config = dict(
    n_layer=15,
    d_mlp=640,
    bias='all',
    parallel_block=False,
    init_std_down=0.00724,
    optimizer='ademamix',
    lr_head=0.00418,
    schedule='wsd',
    seq_len=1024,
)
MLP neurons of a small language model. Each row is named by its layer, matrix (up: input weights; down: output weights) and neuron, and shows model dimensions 0-159. Each number is 500 + 25 x the weight over its row's rms, rounded and kept within 0 to 999. Numbers have three digits each.
After each neuron's rows, "fires in" lists the words (lower case) most often at its 100 highest values on Wikipedia text that the model never trained on.

L8.up402:490481470513473491499480503547460449512545488507495487488469482492499523492513500528519482500517480479543478471508505553511530532508514479534493508493533525436523501497491505517535473482492499501492544467528511500471480473564544506527499449503470552503459539487494506511570490492483535485533492497511519490488530489518502523532471483538454459474526524477528455485504483505451468513511511463507493538466510512461492528474493509533476505511464497494470482511506510530481483506514481
L8.down402:522524487484444455492518470513519463468551502474476489536485489463474483583508541440486501502520512486510496499518461457544479450491501499493543530523487515498509540535539468539495476507527505500517498501549493487506503489479488550473490509532528524503479507562497504494531517519516454459472482513504495534478487531523465529484498503506505493488486543510466465525529495477498474506473492513500507479491470500492493522480517477481486454510482472506515515511519474521510515546498478
fires in: "is", "a", "was", "her", "s", "had"

L11.up118:537477548507539513489498490447438503538500539509495476483493476533542522482500458509492518535510519486515491531496500536475495459530520486498485487491502524473500487486509515540523509476569516495492520488540532495507486513504510511476505435499507464499432556489470524470512497503485510521525448469490536514484544504490465503505495523516494491494489508439494512475502505516491483468538530465493522550504505489488502512524534500532487515486516512509445462486500562478511500497500485
L11.down118:510482496538512509515510505492487533505517513507440504445553530491528465479498478515540508501486492513481493510430512517497509519491462499505500441493548481532520488522459452482492512459513488507482510515493498476508530524500480449484497520550511497488514491527486490499508515523499528495446504512487537501446450507491537546504504498540476497521516492553515497497484552476466504467465469500517508484468515540526492495493500560477490508506475484515509536488479476546527487505481461
fires in: "were", "are", "not", "only", "initially"

L5.up59:500481502513459522467475498493490510506484489513518498534484477515515509473501524469471537470484504483495518486505491465506494477523468492506486566491512521473468496492540515508559444535514451510493542512510515511472498515526527515521521477543522475510445535497492512543504452502461472483521579501562535558519516498486493524499491479514494498543536566485498483460488468493464519518501501501523508495488463452483453474515494498495506495474503514489500511486476499475483517500518513
L5.down59:531502513538463518484492517454500491502466492516527489531503498510457511448518536541486526488485517458502479538525496503510510479520511476511473540484493470490496514554508482542459514533526485495545519461491426505510470500504505534485562491489558501509495526507466478510500463484496478500512513510482518553492493510533504494517483499514464491502499462516486473504486527516461507474469503521483455449490492546529510511479511549529499505473496507451488456542496535493475498519502471
fires in: "to", "on", "from", "would", "in"

L6.up245:482483506493517461456496474511509559504486520508479495448469499475513513493497461521499521498472530519506507484512492508474511496503508546486541519507527538514510487458482502495515516487552493496518553458492528520501505531472532547490478468517445518531503469533461521477513551537515503507544514531549518501468490475523485452500493491531468502471466503504486496529509429487477480499491490510469476503539485496478454499481488510542496488522543489518503571523508485472497495504480507
L6.down245:483484525545521500488482465481498489494500485494505520486494501480520501532489486526497510486542535518482516504502515471543501508478465518503487492478488538503505517445471443463492447479493474489465456455483502501496515527513494558534445534474527551518473453539493474453541536484470495472499493497499470492515525470507495483499438491530480544502548514526469487489493483499507496487533514470528504532503494513541535536533527528540492528528487521521512515496511477506480524502464498
fires in: "that", "to", "and", "which", "when"

L10.up240:528509485493523511502482449495522480549496501489474485474487493501488520496455505492507534484513551458526481519499531495460529461529495516532459511475462517542487516491496503501522453485538531529510524501525505568506491507510506492483510466509474500502525508512465498479547453516523487469525495502477495506483522481480441486484472503523476476539475583460481505509544476469495505478539506504496504474520471535485480488497544528547510455479512492483513495490479528490468511514476538
L10.down240:518492495544508552479497544542501480508485469516472504547490490480506504474514508502519535512500542488555499544486550486500486487537519509502498495501491498568487497484497468513454491475532527471439478475534501541525484484481491531540516456514477505469539521526466470504486495469490477488535457491500473505515503533510480492473475538468482501509476536506495495497503503463499494463472520481475483515533506527508506533434479500523489513470504527538474472495547469505494452493492511
fires in: "not", "would", "t", "could", "will"

L8.up388:493455508510509498515487482516514473516489536464517495489482461540485482460501471507503521510463514482470531500515475488491584501499468514529478481481505508479509511473509511478487486475501514493473515511514560542491531519507491543515484455552483525510484453505475520518537516517517507483471518487518526491500513521515477494531495521558487475553482554520498493517494507501531491518489526502527492539455428505518516492490510477488518453514476485460514484472538515491489424492480515
L8.down388:492490503520525508472516524439541490478474459479520505507511483461487497375524541529482520492527505481490497522477506497515497513462506479513516501504459504494498475498501532552471475503514532537554497497467477518503493520501527473525506495544509465499515523477448492488522458454510517516481516469505495498481511499459491487501514488492478479477500483516551522521480477498481502517512500485488487517539538537528473494493488441533508488497520528491507529479513495545523493473536519
fires in: "as", "the", "or"

L8.up630:528506482509483541503525467536486493532509541466520491485497501483478500479515454526468479490466519515522504523516491510464493509514485515505519497517498521484518476452477485515541460483540497497498545476485493539507485489479513482468475481516505509513521493495477492472567488516546523444520483518567520494521548462495524488492509518486475457504493439477472485526542413490509544530499507535463500479544503506515510456526495501490510505505512467484467519500498509517473521515528497
L8.down630:516507480476539495522479512480481494522487479525499538490540458520517474504509519480444504500499511496491531511497484492490476540489509510533466480496525522465473481495502430505518501471486471538500514513509531499481511462545542532495479502482538516472504456510507493514531466478493486487473448485455550507515524529484472492501506506497469518494551495426484495491504494544527539518495482480516507556511524538508471511486553513473480496439493534520539477483475530501483512477518508
fires in: "be", "the", "that", "azerbaijani", "age", "first"

L12.up478:489476501494522451491493550487477487490530494481490508484503458567444515511482499491498479482532507483499552532495517485486515488488528491494511527487466515472511503473504479503533472489526527517508520463516507541509498494582522495475489421526465503501477543516472521487509432487494505469499494484510503520521530455552487466511495493483515468486516469514466455522509512546495508516529500479502518479513542522486482497483522494518490515459520486479453500467477539517486476510532507
L12.down478:550533536465555506533468459489494507477509522486485498506542517501532522490489509490500477533494496513449456473451522494490514516478487493501446507488503478523488479514409523487520512490487510531523467492480495453505471534444504501504485519521514501534492473507474492502493530537535466512485505544510481510477445525493525516504531533482476511525523480513517505461483513472507511515502478454494516486496510536468528516521498543525458513537482512492522506512457499459491478538486490
fires in: "his", "other", "one", "first", "several", "their"

L2.up28:492541473509504483525530476491562538480530521488519488464458532503431504519564477494496449509474513514511498515494498497497495491490528457503494522486551519512516488541509494479480477436470519494510488500531500470504489504539495557486542476486463504503507505494491504524535478530553489541479522502474516473502490484489483487549500538545508514454467511512477501521474473532515458474483485491514507482482503486506525449495501492477565471480511494469479475507529508483488488503501525
L2.down28:498487527486492518504468541476483488539457469516478506505545491481551489464453527507518544492553485472488498496525509486507482518531460548482521497520463500497489485467496510529507511588517497508479508520444497531498502522502522427521488493486544501512475538513484493519463519492457511458504485483528504540477522520520519515473497489478465494530539491536533483470516503474503531510489533491486471497529501503508459539503492500508446520512507508470511511486450482517506507498487483
fires in: "during", "this", "following", "these"

L3.up470:537484495491520530488472514543506508480489564510500528494436535483469464490480482482487472514502539524493517461501492513509558527505537524515476504478547528469465512497493493551483508506514475455480501499539512510472462514532508518482522504497499472485451509509503492454509557466501479529464501537528503475468522519518454477484496551521520493493472546519514535497493495534487516528517473537502507510474559511474508514483491526536498486499496521509487499503509523478535553512485521
L3.down470:473513537516520451498550494464485504498512468504493496509541484528492496505497500467524534456512449470508484550527517490495462503496509498536520473474468493497537524528547526510500493509480548520550523483454492540511482504525521479527504486519502502522514507549501512479495441553535451447524474515477491525535497482486533466497520503507495519528516478500482483497492524486467483501448519461491436492499482479483494476529508500487546541525509459505505497515464503499499512519479505
fires in: "following", "during", "way", "began", "return"

L6.up314:518489498514504488496515459498518489547519513475511491421489549502482475472503495496499535502469508499520500493517495513499546537500515510547501470471513504488490500486479535496452471476472498499565490481541505514525516498487511559457505528485455491525474526471481509526498469529458567499517457495464527512497497510547488496466497494471484451518495486513481505481515478540536499494512477459476544511513491487506512551501525549467470507508517514454537475490530508504507500478520489
L6.down314:498468518544504521505492544481484517503550431502486514515461496484500494453497517520520526453537514516476524522478512488520505486531473495526505484475522506488486494526478538509508452492554481478450508525522459512532501497556514507521520501467531541526483497519480483485512485477519474502485538498507500489527539483465495496472460515493493505485482537531490502466491520508501449500490461493479530480500474464484527502500516494573442558478498495470489507490487500494469459504528537
fires in: "the", "s"

L5.up350:449477499491458469470456484490500495526503480488510514532469500538464494471496505516474530489466501448462513524526479513513512471566487500519513533476539513487466510500529499486478483486517492507540539453534512506467504518485521520499527465520499466523484510518474473524527443537540523496498576506525508496506490489466481497505493501454490466499534491463505478482522471497461488486466527541521489510491471480491485494492540509480507470478539552499511463491545518518518506526496519
L5.down350:481531487547533508488496509498478518514452446537509532533478522509518495520507529474454545504479486481522511515479547526548494521521503517500499499474511514517496504480520469493474476544454492484505493464516494503502485468489552566499494472488528464498510512509529482531503481512486504477438506528495532541510517498511463448504484503516515492480546478499487464470527533489485457493522465511536507454466488516459500546485497522507478477491471507450512511525503478484483496524454475
fires in: "to", "in", "of", "for"

L5.up198:473478494473516460474511449515494500524511517521516502453494497529482553454471491541495525492521510472494551500520471485489534488540497555508484489488533524470495496474513483524473459463531493502510518510499530498473545502505506532487482472535463477525494481488480550506520496522481542472504514523498512503548506485515498460495548492529498457515455506511479494509522470476481507553486480477516571516482459482487506530482525447519480466512492473492488487476552510496506497503501537
L5.down198:464489528483499488499456520487432511517482485469502560484517496525490510420498481470482492521488497486468543529430535512498514484511504502504513542500486490520490485481526498459477487488505534515543498441539531512488480478517535507490505537512508484524476536513569475505534492479498506491497481511491513501496506506517485489529482511505465525485549484476479469472537492530510463436527544497493491510489508498518506496531499505508515513534516472529508495537497517456502490460457500
fires in: "of", "the", "and"

L8.up358:498511500496493512463495463522497516488531484476506501485495492489500457513491479506487486555470513527491531491510516539496490476509513505495493439517493490556474494547490442523483513501516468503513509509505463505525499553496495529507487514524481462521479509514479503458473499544530472506518479515475534540457516424475502508482464488482478506505506548504499499456553526513503473487469478562499509499552480490493472553498493529521439455507526471503500480522522513497533485532508514
L8.down358:493489501504555481504522552475497511533484530507473514509498482517490502463501512481481521458502493481482508454439512471492512492507515527482504517508533524475551472505500490448543469513520507560500501496521536520431442471536512499473509506507508494513485530506529519484468504465501510526488474488497479490547462549491571474491526492522501526521484485527523512510529506505469538491476466501504495558510520478481483471485497474526480497464516512496458518510488465527478477509481464
fires in: "not", "it", "also", "well", "returned"

L8.up612:437506524512465477491508474516470489502459535474497508479511482486515523496432488491550513458497497497528510454512448566504534512505496533520528507494522524484495499481506513524498496471514512507499505480501505492492523487465498536486485498496487468584490490445467524489546501496469495489533514532535522537544533511514519512489493484561504462520522505494494425524521464480514483508521526513496501492498501534469518467465487489472515498516497458498508495499508466524514472497470510
L8.down612:494493504498520494539510458463481483505548502489499463555445504485518509526523501497472501467555545481486509480531474511484529483508488519464518509489505501502504513502511444482511500480552523467527501468521507527494493431557487481504557476448509539487511514539510496481496475486505507521419500461508505503487474470448501488503494538539520491498461494502528476496536502523475464482522501502536472502485516478514493504532532491543476495515507505512515528482493511502475481488537524
fires in: "the", "a", "its"

L11.up2:497471525529493455485528439505476471525532503498477493511467482500494518495484523524480541500518464514483484499515511494511565486519471496476509546488577519472532523516541446531472473469486473498485506493505502515523483513560521566515476502511503511537450522486501497491550533480443542491526506531518510506497475451445498487515498484528497499503510503496482465479525458482455481503501448489494481477485518499522492521490488512531494539481533486495478505496492505495503515500482497
L11.down2:512488432472495511482527499498537482481537486472490472520496495508512508519484552459451460551490503454475483412521487489557495507482513497503533475512491465532542503512502529498501529471483581469493544523479471532504500508491516505505498532469488510507535480483506490493522433481495503480537521510521508485472522487511532472508498498498499516491480486526495511514522521474483500509487463501479485480540512570493494531455501526501493493515496476484527521469527513479499508529497497
fires in: "was", "in", "by", "is", "beam"

L10.up528:495451485462527491496470489491530487545558500487506511478476456460494475494523502504469532530488520525526473528503453526464462462513504496495482473499498490483470535527483485543483493527533505515493528540521500516487526549466502505526488533509524464479468510511493467525510488527480525516509492486510526495501537495485435475499472508535479495506442530465494473485503473460497511473518513514541510494507450495484527515512495540527530454513522480563497475526510500469486523539487501
L10.down528:501474474498485518480494520496465493489510509474536520490524475535524511486500514480503513528491525515504525511456551482482489511497491512508526486486444533526535450501517477501484520503517529543462508452532524519527503480504482491501490488463473498484516526469465508516449495510475496516526508512457491486536510487505491454474531554479475521515461531483498466522483468583494487513524451520512484506488454519484506487482492475508495513525542458498520521579478493527538473502476515
fires in: "is", "was", "had", "does", "did", "widely"

L10.up58:484472505521504467485493480515515510515465531488488503511505505534508524509487499463497466502473550494507510515505521478482544473523498482555510555504475484493506509523511491508522469472484512521471562495483505543475515541444490498489531514504520531498452509503485497528489424520467485492509511515495521518521515466502492439513508530478499517511491480505448436483484500485514515532495480484493532535515460508418500461517540523561485484524497469523509467515508493493492479496471509
L10.down58:486519493493483521499541531505477496457492427501435531509482523482498494482493474526501483519500541486559512516526515525534447512504481504524527513499464536500474492484545507504531441486547489514476487512452477502502510523512475462503465515485435496519479466476492489496495545491506535463474542521509531505515484453514489533465485459508433514507477551508519466511537478484522521504500496494506526499532486502500519517509532492498499521483517486473508515517513498484519492478509540
fires in: "in", "to", "can", "since", "would", "not"

L10.up601:495488476472480468501482469498480505519520518486487487510483509473520546504472559525455489496503527496502524515501505542490484485507546462521538434509492482508511491511504436544499471452486494516478521481556506546489544520511503507512513473529521501485467492485478502527528468501492494468504527526482497517495513490497478478529483491460451506492519509482497460491522436518475536530537476509498514491522540508467448498530494513549495498498555511515484480487497516450518495526548479
L10.down601:521496487559537510496470540479520505466489497456500498511483513493526492543486535476556473506515502449504493515471485552486501505470516467489563504528483496488540473488495487460476473536505492507457456527533510512509457472538509503521469504479493525561492464468461504499517515474515542494481510509499516483519470498501506486464454542541473515515526483526497467484547489480480509528475467497496511486517495529511494475488446502521521491540461506505490473522516497469519487534499519
fires in: "it", "was", "which", "is"

L6.up281:460472540483514491479499477491500497526501476527554497507462482543481562478504523513471507498501523466483533507507489541489525459533499473445517533464539489505527495501493458494492470506551496512508541482543503477481481497482538556465487481491516490533532512529478532486527465505522512482474517491499452501530485470484483466543507479476489520473494512473490466529497458516471548524483497468531483531489513470491505465494521459527492497474523505540462491525507488504519463513487515
L6.down281:497480488487518515450522478497491555522507465510494557491554504510488486488508487490533504481515448529490456457456473502515517549478447523559512497501521536477492479457481502501491507493514475497501495534505473438513501467476512471491487492477482500562523504499515521475488466524515486495465502533506504479512469493487547460502511520562510515474495498498525509513499507496471487504515501479522546506477492485518524436493467486480532550511495500515497489531518477508523487463549475
fires in: "to", "of", "and", "notable"

L10.up210:490492490502513508481498472447464499546494510512591504488491477532491463440503495549484486510498475494512555551470487523508529464525489484506508496494515525499505467477512483560504469492500539525466484503512494513521486528497503527528458465539514481522486481491489526487519470544453500504511478489493526548518537484527494482513537496518485462462511498466503489542521474485493492534491444503506485540496524501514489503478522515528526455495529496525494495512485513458534490518495542
L10.down210:493506504502506493525504487499473505524505488511504546532482497546512513283507519467491518514496490470484498539381487504514516501530507494526509518481482506485506491491518491491507521526487496519503509499492493498507480487483533491515506524482528517515484501520509487490492485504509493490480511514491527497485512493500498497515490507500473500520522501498515489499501502482488492494500526528526516520475503502497517501507501507518479489502496496492473479511515497497503510462505484
fires in: "with", "its", "were", "had", "was", "although"

L5.up394:500483521468512508459480485505464492499525517482526505486489499510510512491483510527519498512489491448520516494565460487489486489564514503504509506513512517519505480484472477501563500503530499502485545456488525521483568532483520524519472491531506477509486491473480529488533506512461520490523440495502495519515510500481443480496448505519410493516526526482482445493547480501460484509556514510497518529492482502457491507511491481537505477511476503531530475507543500460506487497502517
L5.down394:442511499496479479534519472524491476484477520517510513500481503483504502516521489522489475499499508504475546503540547510511527508462497497497545526483496529505538519520517459502460476454543524483546462521495500482444505520550489513468509475481470506448495518543512482443513481484505508501485512462493535505514464448517508521508508540502498513452516509450507516535505479505513491504481500464452533478514545508500482515532521505483551480491551491458473508481529483525494487458484496
fires in: "was", "is", "were"

L12.up597:480477491558517464507466526522470522556501510526538493482521522516493519490494525551476470477510518490494503500540514526468503516482489480476489482459532513489471463525492545492507472501512558467497488494531500492474473511510552540462474494511506477541491494482482502469545500500454493496506503515486461535514540496528476502507502487483500497505456494495451513508473512443504505485492531482498511508477490480482450481458498525434496536523534510500566473531500511486484474495486538
L12.down597:521495526457516527465500498486506495475543531515513525500507472470527491481498504517506526489454468485453551458483543517511507483471499524521499493541519498492468510465495492440494505476431480501533492486486538491487471535504507480490479493513484508463545521473471449506488470461487537535472504538500473468492487477473547524502494525534519539542519504462545503544508529532526502503486486507476497483525494522505532483555493462489505515490510508539474494499496529475501532486500466
fires in: "of", "the", "and"

L11.up389:462444502508496481480486482564488511495459543485510522472509473491527522484478465519488517471533510472497529489526490534495505497490509561479492519497523506449533494491496493518496458450482502503489491484485546512532508531504527544514484441507502500541493509530475559503526519514468477509514435536501461513509487504528451506493518453515472504490498557502489487549508489485522507526515506494513474509484483522484496500534498467504490503553476542474497528528508464487516464494479504
L11.down389:514537489533505533519521519458506482487546472464511486536525485493509481452537518494486469519516513514499476525542533492518476456502475460526487459491500487533503488491473470490506522487503487512512492513505511544495440479487507473513542490532516466498527499495560514491531493452477496527507513490530501513450483482422482479509466510512485537507495526508534489466492471548505496495547489509494491541504557468524496499498497503537521469443554514488506478485458495505504484506490495
fires in: "and", "that", "as"

L10.up5:500554514495484490521490510503446509521515501524514480484503491551504501501515452483495533512469444514518500483498504506472510498503516503509493437499518502488450439488440502481522511472489505521506515535521529561491510504490531492481460511490505473518471535484503515532492493480519475468500475530464533551525548466533507513506491499451507505520496522494496508458537509532484476508530502511482518544528504515529460529495501550479468468543505487481499456486475527469502462539500513
L10.down5:493513488499457509452491455518516471517518488492467535518502491510543518450475497498534537522485443511506514490459520525501434486499436517465528479506546497501518507493509541547481511435516537492522505538539517491474514510551470526474469515519493472499507496505504517478482497479467455523504536470498500508532494551434502514476482488465481513466496519498495516500503514519511504438519512489531502493478480499505499514505505516528524487540519497493507500517491470484484484512533544
fires in: "the", "not", "known"

L2.up326:509501500499522513494470491457487562503533500523474504529487503514483486524492482458512438525502532495474496492502487514515472477492518448532493498474508456474521487510473447486492475464496516486461495500547488517470531529543512521527562427504470495493521488522490474511505471513520513548464516498503498487485488485482532497546514531530502528465466519517501506540497461505471550500512496517527480469504529496453519513482487497522488481490505536494438511535494544455506516496508509
L2.down326:504490493501489507509523512495532457516448498465529500460518503464534532477500527521481573474526456480534511517513524465492501547523499545483511494521460549518497477500515554516493553538512503497513527496462500503537488509485516480478459541473523511517503508480475499506487536518472480452519479491498530509525521508519500507451475478461472492535513483527523496471487533501531443506483508489481510531493483504540476498515484481474506512539516454487514507500490437528469506524487492
fires in: "such", "these", "isbn", "density", "website", "next"

L8.up179:511488481513489470508510508506524472487527465495525498526479499513490525471516512477474530451494467481551490476515498518502529485531480510554482527484514506480487512493540428489525447494464498502513557472533500503515512507548530583486496496507512512510497526504476521511511499484483474522506502490487526472528494532496463451558497499492484498466502510525452434519476466468476509512519482475528510552485454514497503518483535493497519520479493501481466481542516496473491526483515466
L8.down179:508494495448482520448508495529515487530464507523501490466521491518550518479503491547466535523448507531516494496536495486486504500508448541449506489499471508497491503520494513534534485520531538515493499499497491504473478485483509508481517557527481470519521474465517497506487513539486480486557511485492495503471501518468509507505528505538463516507462461451528502505502534510458518486483501531484522462529509500525505520447514452477493485461519513498477526469510483511457526570471469
fires in: "in", "on"

L10.up582:521496512507469478513462457510470486531517526454527522480484510493493488501504488534488515551471483476485477511506493485507516492528558508476496491511489524486523525516496497538493510488536558521457490438510574509517491504543506512476464478531474478492461494497504449511476480544491485480486457511506537517511512496514498516512441479534473487488498467474490492500514478529494449469522508512532486553461521478488484505540563522532474528515529531511510496489508539474489504497486500
L10.down582:520540515522462500498478523475506489498459494495561499536527524475519489480501513553523470502538491575489475497463483484507521492519495497496487488538540482455464517493487490495501494505522501557464485519517530450526498511547503484549485469513468466529496475510520493498514493536487459503482515489471481466464534520507466564487513414498467479511484503472517468503506549496476493510498476495473496494489532493492469527480508475490490491499518543476510518474496513517523519508500483
fires in: "was", "is", "were", "are", "s"

L10.up404:471503478487513504512501452482508535517531526523545510474510460521477497476442508468498454499473494512484555521512510495503519449490535557480493504516474488512474413495506480533478468522527551478488484489492503498478533532506528515520450471529519482466535503450485471539468492568508481501490506502497481550501499500542516484509516481526500459488491521515485500516480471497495508543496500519535543514479488516511511517493497521524506490548498493502491474491495504454506516496488535
L10.down404:528479517510488499491502505520471441499501486496462501539459483504530541410480507499509492502531485481498480480481523500483495524524547489507549545501537495483544529500526491501494505518513490508453472488475508494499478464494470512545518486465498524504488519501457508475509481423548507475493500502528520471493513490508484478513483535491489472471585481516491506486509504511552483469526510496524520509512511508506479489489485469558519483479520507500501533513474524499466535460541495
fires in: "the", "a"

L3.up382:490524522470508508488510485544458483529524513501530471511504472537470493493485378545497470500493498520510477485494507517476500524501480546487509510488488487530477516471499542530514439512474498501484500458545511528517521481505526543489499536518494506513486489479513544433510546506517495528531560520526478499486527472495462490522519507524526494508478495497476502506501504492502527493506486502490481505549502462457547533511508501506489518480519501491504497471501473478470541476487535
L3.down382:496477458534484499516488511460552497504480514495496501491511525493526506500494573466497550469526518478504493532560489463516506487507498466509472452506498489495512499503521487482488540487524505488532501573440513492483485536519476471500496481467521520504468500499486464564492455516489565482489445479463523530521468535497528533495472495443467518504510510510487486492501507535473485507493500495508508490450497511531475448498475481510517479533472486504495525525498503510487496502512480
fires in: "new", "newport", "induced"

L8.up556:482495562505501486512518504494461514464534505499502495516463509484510504510474538513508493524508521509483503527508461535528470460508534459492478501551496470439516504496481500512504488474471469478471529506524498504474514518489542490510488477551517497481509491514475537500489470460474493482489487495503470463478469535501481500531504477518476497467515520509528438544524438521453490537531512493478489509507480504487511507476472498539512505564456495531441476508506543468510532513521542
L8.down556:495488498490520500511525548488532492474461475480470485486484458525524508480504478478549520493496492479505504504499527483507486510521506502458497486505513524519511505530505521460503483517518514478476474478496492448480525538497505552468506531475499517500435469487516499479495532477511511526535536518466536499524475477471481496433508532551530535494540464474502506453520530523505517479492525521502507495452482536501503530442486519515531546506530474501502511501500484549458488523445462
fires in: "he", "amount", "it"

L11.up380:481479497492489491492513448504446460525483499495476501505505524513480500508476519553480510474504504456488519495527472491477527518496537532553472532470534522489524556441523498479517503553511504509526526464516508524487467539515490509539502480538493476511466501504486568461511556485480498492508469516527525501529500466508511497475491467508510471509527479503478469530476477501507514497499507469517471472520487489520426512474505490475503500492498532511487560456547480497516474503493512
L11.down380:498490497462510510474519526514537485492479473513536497464476491466506500485480503502519485461490498502526521474515505538520530478471507494452521488490467511517467553510526518471510459492525486531470512480536515488473524541475445526479472482439500514523480504488524497525521499494473532519533455547485514495481472462530476458524440523493513485485518504465513499538478501544513503497541531475529451499507515511515481559476545511535485517470457488518476514487521506488491544502494494
fires in: "of", "de", "by", "with", "la", "in"

L6.up230:509527482511475505521482474508494453532511486525504501480491498496464544474547500509481509469489491495491561532523517513503545489510513515559506511478482501497493453498496460489480400479472482509506581481524509511495509493540553540523505485514505517497486498501483502503557487527528487494478516498471542469546461507484440485495483488487480511527496502485478454488495483477495503512481502492524510513471441487513518485498531480512535479511505499477499463546516506508511494500535529
L6.down230:502500500507501506489491498502538499503530454507506539489528491490520483412536530512480530493506508519494506479483574521494487530495461494479502498522487457489459488463473555494471493511495569491496457490542538469476476469543524526470534522502508464519508500476512514538513461510487499505463503527499479478501495487471484489487522510501477506497484509478504464524461506510451539512522493469529519543540493484509475516491485490506498475498512522457475517495547502520459546501456522
fires in: "the"

L6.up626:498508527481530478468451510510502489523507472477505502498467510504475558484511495520417522463453462473508510471524513514495485501520503510546548525482540502510501489508525489481496438490476490512531538485506511526514511512513573512496518457521536506490471525510478505498500525512479464517542524479542557498498457491484496481482478513498485514512517478492481472440481481501458511467508487507486477533536512482506501511537544490506484520470470516480479538502523492484458538503488497
L6.down626:457496455524462512453499429487545489560516479504557525493520451512525492469483489505494502500462479461474455501520502484525521525469477500451516479479531497494474524504543485538504505483522556493481517510530517517527486500522488532512493505514552495501491509495488515448499496534462494481523529514501495505495508516524481434484458519500487461518503479471507499519486513513511528482517533528514504542472502488524517488464489492543467523497506541480519519488494523465454509492483511
fires in: "in", "on"

L8.up352:471508546501456475503505491515503520548505510488540495487494520543457491496518524509498480467512485484544488518497491509474517451527541474453525533471487535439539524502512517480507435475525513541510526502498509507487463485524486530510463489489510499477479499510473514500504499525493498478492500493538514528525490520515486464509419525524482473447514490472482483551512466496500520521480475473478556526503474473470488510499500487484500536502550489509443484481525514513524508507505534
L8.down352:548478532500486547497519521485470507488480466511509461560560499478517510466515507514503540525462474489445482519481473540558528504524481461478465468494471502525498494472497501491489512542530461501518480522450496513495474511508500494504464511516502489474555504525463514503516516494444490525532494527503490483484506480501498505521498492529470558543511525476497523507528504509471484466535535523450467464485506505474524496526493488518506504550463477500467512519510506502488492472524475
fires in: "his", "its", "their", "major", "other", "an"

L6.up483:476501520487500512488451473459441456488519514504506497424488500498501530494483482474524509504508493499519516485511422530464536464493502469540462498502468487506486471496508515521487449545508516497493508477486499509491526521501523528511511506509527493510465498515484509530499472559481541484469512499500479509447564514532482486517519502498493503522459516502485468511483461490482550549533500489519538502465469487479515523509509510508493499526481491505508438501480521493502525498540559
L6.down483:527507499517472539500488481473519487506462514493490501496495467515508501496495501534486525449494477525537495489507457517485465523471515543489530517532560482465520478504520450482509496488487519507496512464515471483491548487514468498484479487494523517514459486441449512510499457506492531479514512510512512504566477521480476486524461497511526573518560489464502515512479487536508462512493506487514474526487529471476463500458513554515476514518514513495497530544486527495525449502501470
fires in: "a", "be", "no", "more", "below", "the"

L2.up432:466511512511500550484516504432506539517509501506493509515434463511492472527515536487459452545532521513486501506496479509494526460488511469513452498521538524449528475503485431503497507476487492477471515498557485501474509546508507533498535466503482454491461500485483483485502485489500501528471457484484511493458490501464527499567489521516491509474482516521494498491512459522502506502517518481529494485528522527468491500475487521513475509530496517487450514516509537461508510505547524
L2.down432:513517502485511492542473524519514452515488500487499502481592504464519524493510437523535545481489459461513515501534505482530497543510461536481560507475428470528499518510521548510517492517524527522491480488466497498503487452494497449499474511482489548506535488521469503511510502520486517478516541516520506499550495521549504516461504483504482490528507490506492481517481546482508496518479495495505499511490475471521494480519500476477528494490521461497535496485472441514504495477472483
fires in: "these", "data", "previous", "isbn", "described"

L8.up496:489503517504492502493528489502457543511515468494477486555497490492481437496522472517509462528470518496434483551509481470501469488518483502467510491491536495491471502470485488495524478545526545482465497494485536513476496513472500495550509469561477455524514512515489507472486449472518510512512510514489520535493494441447559481503513496540498499495522511506520474530527457488498510502500494501481493523507537468513497525514515487530484497493505502533502526525502551443487520514452532
L8.down496:501502490557549479534508516466503500478490515521526467462467475473519498478522571528540550533529484479530522508455490499493493500484456450496479504504463512552535479518507495495500511461536480498489448519490506502531482506508490561474506476525500515524533498502470506481547516459496506469477476494474549462525500481486505511486502500469503525497501513490478493475536525530532448514471500477496502548470509507505490482491528503499531482508439488463483495497519516520498504520510458
fires in: "he", "she", "and"